{
  "num_hidden_layers": 11,
  "vocab_size": 8192,
  "norm": "rmsnorm",
  "positions": "rope",
  "qk_norm": true,
  "init": "trunc",
  "weight_decay": 0.058,
  "warmup_steps": 0,
  "train_tokens": 567400000,
  "max_steps": 8658,
  "dataset": "wikipedia_en"
}
MLP neurons of a small language model. Each row is named by its layer, matrix (down: output weights) and neuron, and shows model dimensions 426-639. Each number is 128 + 24 x the weight over its row's rms, rounded and kept within 0 to 255. Numbers have three digits each. A neuron's up and down rows have the sign that makes its largest values positive.
A block is one neuron, or neurons of one layer that tend to fire together. Before each block is what it responds to, as a language model described it from the Wikipedia text at the highest values.

List item separators
L4.down305:133105156107128140165140134124132147131117137116114137118131105187120155147107152135119071135078129132129107180115142112118104109134148135122169162120135099141137087123102094117123148127121149145140140103118114143143104083112172153139131127117119131116124132118122133115130105139115179152149103145119174099123092119149149132146159116128184128107092132131158119166137106156152088129132134122097134183157131113140137154150118121168089075133128140095110134114130129169147145142147143142126149083115100113133150126114134114106164144135098149166113142099126133157102154120154134087146108128143169141148118138135137145123151142179031106134070124116

Wiki section-heading start
L3.down682:148136092106113126105118127160116113145128138187112119124141192102163139095145098127111111132114156138123146102135165150072145113148133162148050125151154142168101091149141141100139112130130131108131114107111118114132120125165100164161130149105136108104102120134124139142130159122144106118124133134104127118149115126145150103133118131130144099099136111119111136176113136083182138093098138154092107122172139102167134141097162122100099121117111109104100102143130133129145142131178180134114113115128150076168150120115173164124112099127120113136137139098125094123162139129114128156123141115156106158093086125086111089142123133139111136114147078134
L3.down1135:156110076138110137127134139110111110125116149122147106164140139131166096121098099133162135145107120052143129155138169119116117121121118109138136096188121148117135090131147113162090146126106100154109156162136136106091118075148146139145125133146137129161105161179143094148135086137150098127109145083090178122110155109148147116114094145112109117161103151140081110112149152112101119146130106160143108123130140124124144148138091188118154142101091130138163116143157128102133115129139076141135122089130087110128155183128150106166128073133107114129173111171107156134146102140124126154093176150088136142129161143100127149111166118130103073138122119141
L3.down1155:094125114172116129158072152125131123138163090157138127112119115118147121159126104123133088087125138170114122154120112117134167139104150116112090091127125180079163100119187139123126113145138111188144129162148129121113155170112106115140122137133139125174111115109060115091146131113115137112115147161087145108113108158138136077140095104070095158139139104143171174149155097120146125129133189113123140152150120111145127131127119122146140133122141147076095149145123139133167115104109116122107114108122091123145132134162075109157156110120129155155115097160112115157164126160161079127150125145136149131132184138083102145123135110119092130152111110143
L3.down1514:140198125137092120149108084158175136132095121102130080125108115127126120119079098135148100148136134106121175138144121140111098165133095098083126154116096147146126134128158085132137129138142111125154142149130136094119108149125109119100107141108136100150048133174140126186082108157121162122129125142096133127120147116134135148145107130143154146105151107105104140128175138152113087136130147125122144122099133115153117094128090098132123106080110111117100113135141111146117105142140139153125104130137147143130148115098088112145101117153105093127152159135119077152122096087136104120132133107129132172127111142056110136191170138107127097151191125106

Plural noun endings
L3.down157:155125106162118111150156134114129129177124118118155124130057115118134077138121089165172104090104133117113155119101087121112102158105155134124106154190115149115149101142133083115136124134138119124118167128155160179077108125137164114149143176137102078114140115145114124125077132097135139064173122131099116114158107135148155113153115100103159145109135116145137100125154133113085123155129114128173142154146144107211182171174105121156107145147117139141142155111105124141090101134112118126136149136125120133107140096089090133135042118104099108119172074131129113119135104111176122132136146136117112110130099151148103162132143151090141114159125116093
L3.down1004:146116095135119111091140129101130165125104128120121145139133132125144094127116104126140133091125116163149130081114125125110123126114096140134112130129114146097129139113131136125145141133114108152142148137161123118150103127124124103132117113135128151138115130163102107065106125139112148104127107088124070161125124127116126093171104152114134096163128193078120107149127140124118126130148122124140112106136130153148111136114142110164131110145068106108138122150157092144135125125166114149163142127149129139127139096134139126130119124157116131129115113157138110167124143110169148123149116133121127121172119105138095175094144160130068122085160129149
L3.down1076:087120120140139213126115132131122161128171125140099111157151176132113091138151102129122132115118110141119138112160136147144148154104124126106154144154124180109169141087090152117159089110150131171158099124176167136155142121094162098151102087084137154152089127122109131098137118129145083133128129127104134130124143123140126127122142127073102123105126107145142148125153103125111125098149127135123140149174147159093076111151136125122134148163075093157130149122128146142116095132143100120151130149135111138126154101112135151105117107078103133171118110092098118113110113134165132177119152164091126107146177111110120144133078067128113145128091111137
L3.down1380:120115128092116169140140133119156167142125100088100138153096123076105070165140121137150128145114101102137128129158117128093121164130101119143094129180113120076169138120116152117155094094131142143161139121114121118167122113153152123151117157133102087120156101127109089126102158139148117126167130118145094143100154125140129087165093101080148148127133147149115129159094095119115124083096129091190118095164117133208110111160122123145113160119123113141125138119178170134089104132149063128135186127138144147118136143133113160114122121119116146110122110127134154141154151130191116147139143132150120093143096136138120130087110123083121127186145111117

Sentence-initial phrase boundary
L4.down1082:078129121173143105159163106103125133105113165134172111089060173117106140117138146122144096155112141162138125104128141146106129094133101154123157140119122135119103142126143111144146125153170118155130134152107138096135127151146095135134121135065117126159160114149093150117130179167092123100131114169163121084132142130124151105115132137112139143161119094126130165126112128136126098116152106113081156158085123053102133129154122137153132117093177141156143142151148128155150125117108113141136142185102111095118150085156096152134115115137123116150070100136135119112093119147138114104121136137156115152117123100163159139149192098156059118129131144145

Section heading start
L6.down84:122135139187139164142135123120125092123157180092114161151149137101114125142129137092168140134112137118084119095087156124129132119157144110119114141142101123121167111091112090127118106132092112122176078132150082092047130135129109142146172130105134121096128124143147053130094148142126084118164137115125125101122082101155116156179167155168131108147136158124140125150111114134107125142117128117129146125143121098111135141156134126143159177101137162098158157090048132163122168132120112116138140136139068126139130116124111099122121114135096131099101082150112176129127140115116183134135107167107134117175115146114155108108115147164097164177144135145
L6.down131:129105130138135116156103112118190111124146150123139116126102141122157162138135047157126147091109126079136105118142153155132108128129110095135154137117153128126110096153160139146114130117121085128138121132147146141124123118142099105098143107135099097104140166098118143188159143108130180122147104055090162100098139140147117161145164114165137109132080101170128208121164130121127107123118118123110124110185116156115109141146125173101118108142162103153110128126086125124144094144178087098119076170131132146137156140161141141105129115085113114145146127109095113133118114127116109128150129102108105132119096107137109093148131105108043094147094138134
L6.down256:131146117176101103141115141093140103125126131095096132134131091169149101111112129113134125164086124163141123125149119126145122131134125116119153124150149123141127115119125000128131069137140127178143124148147126118127115058117131135137113136072143146113139119124126128122157155109166155136135121129159134138114135087119131173085149103110098125141139118109112113125148131134131071131129120158121163103089113099123163138105118111102097161136141133123161132178112152140139134120135147149108089133116116118149149125160125120145138129177116168116168129142120139179165120149110136121109129118123161141129154136157111124100147193154000151187131089090
L6.down343:116133117145095106096123122125129126150151137150112120101123156128115125107136132131116148135127127131123117100188146125110137146147135142155127107136098121136139151138115066129115138124152109144163120125112130139127136129129100131112137126188163110165133109157104143128150131129111130118128133123154118171123165126138127122120146146127122152115126138127105134150110163122146132141110139142153113145138147150144160142140137162139134123135075132119123157147147140108138135118131141126100140135132137160121108146148137121135142143093172138150169136146166142109137151154103129111120120158116105131137171112095138097147115145147000171124139122131
L6.down372:146144113180118151121137104184146137124177135116143159134069116109096132109111092175098174125166128151129121140107138120113129119134147116142107130158115097147123120161166011153124135121185143138111100111121098114128129139136166080128101126134120130156096150102145143134113141149141140100044118162100144134117151109143128149140129115146135157134114164147099125177140141127110155165116160130142124118114158135153159176113152113111123150125156128140091141129110149131144115127122116115157142144118122154159120146134131097162122106112154107110152096142104097162095105121134141141173130134123128109163093125131127118127105154166081146087118148148
L6.down526:118121107135146110123135074139186122177140128089100120138137106145129120157135109086162115129119138159142140107080152142107108123135134101098115093104162156157098149136111075089129123112125106140183136083138103138127123165078112133156085127171107168122133080150136142134106133097095101134119096141158158147143147085174123089125127175118141087119139108155142130117107133127139115109133123106131119112210129146136140108119119100141125158124089125072096122112079155140098068117156098127098184147146104093119146154109113164143134127134118136098095131165133103164131132141136099118166172160123142140150146127147139112092156136169086103156096173138
L6.down662:089087160133183176135158127121111161110111116112128116090167137135122133145131150168141099140121133139130084141128154085147146146137134163153153118099141184134115152095088041137087138123105118139112127129127137095094119140164130129156159098138126116098151148133145092180165162125106127191103141125106115105118154117113123161123131103161128164136128147138097098160098078111117096110140153127092138131126167149132137111180099119129139167108113183112132118136163098152127161155118125114147118114147135148148113132109101116137188117139132120136102125104149127137105109125086162115154123121105097116127132113125140121093162120150171125118153139124
L6.down903:136113133147104130094135106130111156123142085115136155117147161111147103134129113144121144164117111135138124123106178171089129158155120151131148114128135158124083087125171099138125181099107141131128130099136097117120090110124108109137136093114106132126126126084153119123148112133112155147136116052104104148143143118140144153161144132163116160117060156112179123118120080122136122117107130123137145122101135140155115132147138133082103136097130144154116106091111137145127101135126132111152104123116093130123113143148128119101172140144142111114147096105079087124130125152141119096167135137109072112104121113126130123113127123139152093147170064130
L6.down991:118130131085115147129117088160144130133148146122117152149093127094126125115127095119142169146124139118109162152143131136138128124126110142148120110139118169149130122135108079144153124145153146117147091116115145111111164150122140125176150130145149157099123116135124152118111153143113127097147141102107109133061126134110052128185108145142148174193103106149090106145132117124141179121115114155140157156112140134141111108106106157107103106123110153101132124142124204118157114153117137107126117126124150199106118153119133132127169142104113117127104118130072102135120155157144103118101164097104106116142119140168133115093114126098047128164130115121
L6.down1171:122146121107152158107122145138138138127105129127129144151114101127100118098128116135157137142117188121087128134127133143130092154088108151144166074164099096154185124120107041149115142116148108170090123137162088099162074132112142110158171106126147159135135140162141121170151119111123120148085144156146127172153127130143145091110150128110129085124150096135094105142170117143134122148108091142126087135108118107113133115111111128132138109108108115107113110115156146149156129144103112113115161142124136132112107113160114144128130101140107134138111124106110120096142142163177086104131139124076092180117113146123172109166185119142164112136141169114
L6.down1217:109160092181141107086125103163109112167145134125109158127117131132145168136112116123149094138121122130114140090091131147159153137158121146154119090122118129145119088170126173148143200122093136147144117087125125136131089148110110148124084096133115108136120151144094102126133147121097177092093122176123127133135183094134137073153153091117117158112143113180112154157121168108135119130112104174123135173146141080116129152113121134146150113100139092138150150123085119088153177154096113102141163119119131109128129145180116097130140131123141121153160128131112128149139103133106158139134140145147149126127136140106120092161123145117097128112125111164
L6.down1254:099129139140112121138133156115129083144134135174123148130103139129115135134136094117132142164125065175101093142153144167153150129089076123127131128099125129069150113134137113131123175100134130115087124135129061116129149120171154105144136113104122099112129158144108170153134164110114107145112149128166202097159092097118135131110145147090120145133125122094108088130132149112141175152068152147123109146144150091106127150131137146101145122149142141118131175114135110106137132129133147117151124074143123098187141137122101156151085154100122157115157106125109078148144151111161108128106114137100088113147126147154121137126142169154102107167189145141
L6.down1332:123200103129134140165141156129164117085114106131131103160100117136137135140105132157112138136148107130124131154139171136095154155104105159098112116139137078116138123099107159158138107164125110154127145107170121144099099101136137086122112123094140136105168150101107123136108128127113110122148116109127108125129115133129173146124111105161144122097138157108122104160100095080126151105126117111129138144081152097084162154115105162133095139139097138150123080130115097117130090130112143169121129136109106129169121096177137111147150125138133175087151130106097122121171177132107093142138145129120146115132127124141129125119152156100000122119107115082
L6.down1336:137134133143133119107109106139120146135140116142116151129116126148134142107172133109140123108146141133141083103139144128112132155131128141141123134125119137136129089132139119143093112099121112129130110138113122146124143115117102137136093140180131126114170094145133158123162116146121140139114112108157145158089179123162145101135108111149129140111113132143100092130134125139156156112088139142135118134143106111130160155119120187113127131106083145135143145129121178111142149125113112148111138154116128130143121121136140099163116133121179149132156128125119122123135099155111115159118111121143119108130156137122128121140113165134012151116131109151
L6.down1544:163128079115088084147142148145148127129169156135098163139111147125110122140154124110138178160095163131123156169103125148157164148105083128123125118140172116116165102152147083143069111135126149180095138133174099141129133135167144102149137149111143139144096139099130143111102188120133129126124119112168129181146136101112127121128103109139137161147126149150110108145116183113160152090138135097154118129094127174155135130136143162133136110135123144131151144078125154136114144148158133126111106114148125107171099144124127118101127134117136118149128113139144157128129170115112118149142170131120129102123133155145088122073147138121146121148117114118
L6.down1652:120136139103129120094166093145150129108095088155142153084099124151141133111143072097128174134126115126131139132121118118122133114124149116116079101134142154108115109130159183113096105147138115121114098109127104153136145113112141088131099094188105132095136145168164124133133118140149125098153130141105125083117091133116146128111084083117141102156156077093094111128124108073149141130120150159135120154133147117119141076105141162128114139106123128164104145153138101092132140115132125131092129107152085140145125115126117137114132115120092112101123145108080082122130140131131118128082168141120117105124131137154145159130126100180110166081163141142

Out particle, closing parentheses
L3.down160:152131082179116118159080126086167126161113133132128130129141125147128093094101115125105114136164146112123139120122108111153115104113164102112169128084149150156085121097086141156125151182130129119132147165099083137164094141126129107163108163155136113135149162130120147132099124149154085103157154138110124155132113124162171183128160159107167112107085155133126175135122123097103138144106123145131108115160137095157144125143121111138129147118163112155122096090170122145100150125122107144144114168106120146096109114137149106109097140116093109114145089149143132135119060147123070132095139130106170133125121144105103126165165105084163077120111146115
L3.down305:108111131139102107136132144100124107138105124089082158096135161143140153063154097135112148151147132145079137102148133123095154134152122145133142137110158143097180128176130141177172113128132133117156116132125111109154139124157120117162113142125147110120141075138122150159137108102131153137147136073079142108117130190148166116170120132140196125109128132150111166116160154100130105190117113142131076100080131100122116103156141136116184139160164169114110113141151173110133140127086145141119120143081107117127101089082144148132097098140093093135163095134127125113112128097136102164096108153123176132135103131146139167107121080110110130104115110161
L3.down427:082101119105099146103107116100080153078118090165139124126145157125122128134143122124125117121114137138140116111147109104121144136114162148151190113124158109093119114134148106119127172146118095141104088130119081183117106151145156170115121111122157170153152101208191121133115111131145090127134154112146133129108158127151122161181138131138140147158120114135143158141116110133148094131111152114143101090121136112131107152082143111133150169138149113132099113161121099132147100181140122130082118133130129126117128123105131116044106141112141124144099113158116154130140097172128124128144170108114116156102107138120149150081110139144070106106081137149
L3.down586:131115178175118137140135114105134117098103153104097104076141132159103152129152120155116151124147143143112148130157127121105179055157108107159106127145152115144149138165115111153165143125144124094164124131105096171126127157145139105129110134107127134100124121122153124121104096113139135135113109139076107124132112146094130115136124127120121092142111134139120141165164159127130103115120147166097071177102113131157127150107145120133160160158174171085097153068120117145168097128136143135134166118108146101081142132114166153135130140141158132165112118164123126114088149139126129167139131138168129127110156144119118170119136102106148077119109118135

Section heading opener
L4.down1238:113147126107161128138110129117085084127132149145124127141108123135181130104153110131167136099104122150137115100095134107116158086154161115104131142170119156123140098144133143138162173164143108150123133144103085173148082133144093105122109134163143111117133100161104109123111176113122140053154076164115140140146137120100133122131113119128100112077105128148063138134152118173148150131122137188147149106166133100129150114105135138099100142101107172133159144163155177131163134139098166138112142149122070122122133130112153148166131133087137134142131139128101152141131119138088097148165132157123089123151105154122109065132121139104045145166126118119

List item separators
L6.down20:170160146113150134141161137135147143089106089109154100148145127168120132140120132120138112181163084123113147124118100136103101144181109113123141173096127153131094142120165017124142118117145087080115122107102138137144114101167124101148120087144133114120113133178137104109144157159106138134133125147132140109175089140099179136131161134123142137121125118125134153139178148142126160121133144111114136124097136095083168131121135129114108160116138112124168113178062127130168186130182096123157091102125119083101163124089140130125149102182133169089138115107165146093116125087128111143111099149107131130112110147152123121137130132180068144124120134105
L6.down43:126139102155163135127130122106138114136144146137120083093101129154153122133145182104128131143130132132145133113081099135144139136139118109130131113101144134103106106115083134086140128145117101114108160141102172127140138109119120125159104118137115163135180120127132120146127139121095133144094152154132123139133113108179139095132115112160111091112172125187111106105079167159156123134137125133120092128127130131097113129145113089101128143162122136114116153133131107156133151094106134120162134127114121122131180111196131107160164143149172138135136133150119120131148104121129125139131102088163170187086073140129133150117124117139091113100114187138
L6.down94:138123128094105153144109121128111118127119088136094154099132155129157139101118156149172161117082096089107128148091151150109126163088127124134081097116078128111115115150171056150162143102146112166127156123131118141122134123123110117172125128105133135103123131131102133123179144145109166103123111168100096103137159124145134121107146143109082122127131114137144105095120143107120124159106095124130120143123100087136143143104149095125142168132147175131160117109151129145147118150157159133170152104125098119162146142111146120117121137152144134114153108138149143097139164086102112132123124147137138128147101124138126131151112151113081085142153151192
L6.down189:116077114118102131157136108093132146140118134110134153118186136154172117158164139103128152119080144092117095129128166127111126140170147146152138081117148189167197094161105172125146092096099141168138168150142093126148127129112087113082119081100177140149149101152157110125115143128119127150133152149152136120127082133149103118117123159144151094112113106160147123111166092128110115115148127130123125112132150119144130179131129113082139153136103132143097077108143171110124132115112136149159148175150117078140134137121082160106095154117169143148140094083079185138115110098144135137137110159131104145078124114117094124156096097157167147106102123124
L6.down357:144106132106176137083098135129127114134113107111147128176161149130145117145101109161092130119121103102100127178137177167165117129109142110085129132148112152118094172122092165151118099125166087126088080147107169146122132113145140130086149106125105130168171132175138149139148186140127079131142147099107112105130131100121139113099091116123127132135161149096107093178147133169118147105087139118143164132163147144167149107163170083141123139117135154115151127162124111100111117103148124160138161078136161115120136126120130153144161142183049136127160131146088153178083089101124125119098150148124167158129120086129107125155112122113074131131091168128
L6.down394:127109114121109132168106136113142163140154113111107133112124123132155156171105111118116100130148131114149147109155112121137109167113188117116153167149111156161159110135140079166134145136082149137123092122143132122107128096133158095091127142061121136095148123119093147136096082122122126117153096109093111105108100110164149160148148132118089139134167128158135124152121166167139133185131128163122130152166164122101131108105139128128108156105124142088110111110093138116103095087111123096110145078168161123138137125121122126131114142122113156112147121095122180153092138136149153098129116132117147109142153108105151138128127108131100109110112152136
L6.down609:105157137129120109160129124122168107139165144094118105157128156125107125131121110144121113117129141140143094150135155115135120075148123154147120158119096160118129132115129059131146146097136151164092126137176120110154120103139066169074129146109133106096101137101137122123107128117135143107137145094109105124173153127101146162126137098118134071113111175133129154147081121160094131177099125103178143090188130168114097165136138117121085168137132112153159096135180124101116167167151128103144140104148153118132091111113090120145155093136126121133117075178097184125136124104127171157127130114119122142116115145139082145168134077141051123151127121133
L6.down640:126125117136217152117111113097092127107142090103128113127127129107121136132098165124103118106167111150161141142142103123148161134141082113135144085132150099132140106178124100112128137122124124153110129131159103116163119164105110139157151129144088130123159132110138109148122103158101124123144121128139145130119144118177118136131113098114129141138171135156077109161124136088135134114104129107127110131116162149140175141162145094154153106099136125114111150084130151119127112110122120135104157093148145116146079158127128183106133126124115122123123124139175128126102141113149147082144115130138136123137127153104116159167154145156142143103146119114
L6.down970:122159116132133166099105109099137115111116109127122090138124133072144106154101120152149146138108087140141136135068091144114115074151141104088143105091124120157175119154121080135133100157105153118121148143127152075162131118165134136149115143101133113145108111095131178138134118117120157143120125142132172151117136126113129106137131115157141122104111124189089183118115128148119126107107130118130085152146122192122137146093160133110153128092118097102090091145130111140134146121095093096109151082090131131089159129142108082121163177130104097108117113111114149144147123121131125156142134171146128126137142128120137122084099129105124125134134080153
L6.down995:155112125133124124080149107127156140136116128141104149127138124141108132180140083147165143112132078143217161151144123138120112129141096148171140094151117101094084121145165091102115106142131166130175116137136102125159151162161137155111165169113144100133130139118154114117144094129105130148126150112105127109131160105093094106123131123182166152087097147142128104090145175128131126148142170170140101152109164108120076115143127076070113139162134105126177102095107113110094149108120143127133137117143147080084135136101132110178132122195152128113129136120109078134097103105171147112138124144158117135103062100133124113101094134158167124133109166117
L6.down1218:137141113127106130139118106121165121158088141108144117104107116119138099135135130135151132133119121126155145118110151136127079128133116113113156122122115148097076075111154125109128122184095150084127180119163128157112119143084158130110087122149143146090143161101093133118107159162109121139162133146087120105132111168164161124151136109149164137129114112137126151123153145145093088162088198141149131185098170127129082125131153157123091164111147114115152120115120152129101122096122137162123145127119099109152136112115118114177181108143152110132128167128103127149107141132167153124132127176110111105164131116120120144171060118185073135123129131124
L6.down1364:129128108110135126142104108109146124123119109095122104116116124109167102114114158109163074150132126078091140114174110135167097142112123125115138133155105106099121124103114153120117139151183076135113117121085139124143107096135121131182127180104143117103084148146158128138121130127109105158104147107106179140120132119079073139131132112156098089136106156118117138085142125125127099154115145145156115088174140145123136115101113177120140136118125175162082128092116115097133139100121146147138122118137154110147059115148151122119134132169136138113106109126134114157131153150144116080137110121123143163095104142119138150147095130170141112123121106112
L6.down1453:132117139118130161187096096147188127137132124144101117129130161124090166158120135153154124158155088134108138147089119153122126078135094122128183150119138121142093145132160126137128147120138122139147128113110117103150118150137116141157092174111141149195117089111140105105121104143123086156140148172154141133113123164121138120132102108127118145144096117139156146158151155132152116107121129117140155138121166123164136151132119096156144107147150102162147091149174097111117087158122121134132140100052132133166125103141143138184132099140107142122116082111126130109117119131133092120100125124101123101148132137168117144184141134138088115132100112100
L6.down1507:157138147080136124144121149139138126167122113146119132113107094139154147129122168099116065112103114169154138124114113127175122155125132087126101161137065121133130108126142078125145165078137138121088096111123140090074115121148164124142114114082150094113130148125119131126163121141160126147135123165168129159051133169094190162143136125143105157105159120129163115189134123115107141121173133161116138125136182144149165153141130137100124125117116110166113098134113157132093138102140162142116077110137104124125124135072127129151143156161122140128143135153138112138118122116120120110111094103161107120129086103156147131115094131155075142146158145112
L6.down1573:139078081115169152103132130113182119130114128115104095144127130137133122157150085147142119121116156150164124093169147117151174105132114141122089135126116175090178106125126079115143133134112170105178143124105134132144132124102105173162097091063140142103078156138138113096153113143134141111147116174150156118095142103135113119116134095078125103140129123126131163123131137158116155139116101138114114081119140106129143110110107134130117141109120127102124101157103119196101122127099099136117152128152070098132157115083117155141105126118136129141131097095157117138164086098116145141145121155151102120158107170142116129139132136132067097119122102148
L6.down1724:146157137107189145149132154113096131126139141111128127174170168136141139106101147179117101104068099122112112122163135125094071090132110147114115100099112165115127144115146077140084128087130126117145137087144174105132150106117124145141115141118109115138101109096137120136165091133136116150152090121105101121165124166096170123106181111121150117145147131109116142146173150122150119170117086121115116142123149164130098106118114107087142158135122179116091085133169147136151108157114081151083090127112140133115077134130138142095119166135136113140103114130138111144095150095155160143115132140148110101123152160136114148124119105151090117128150130144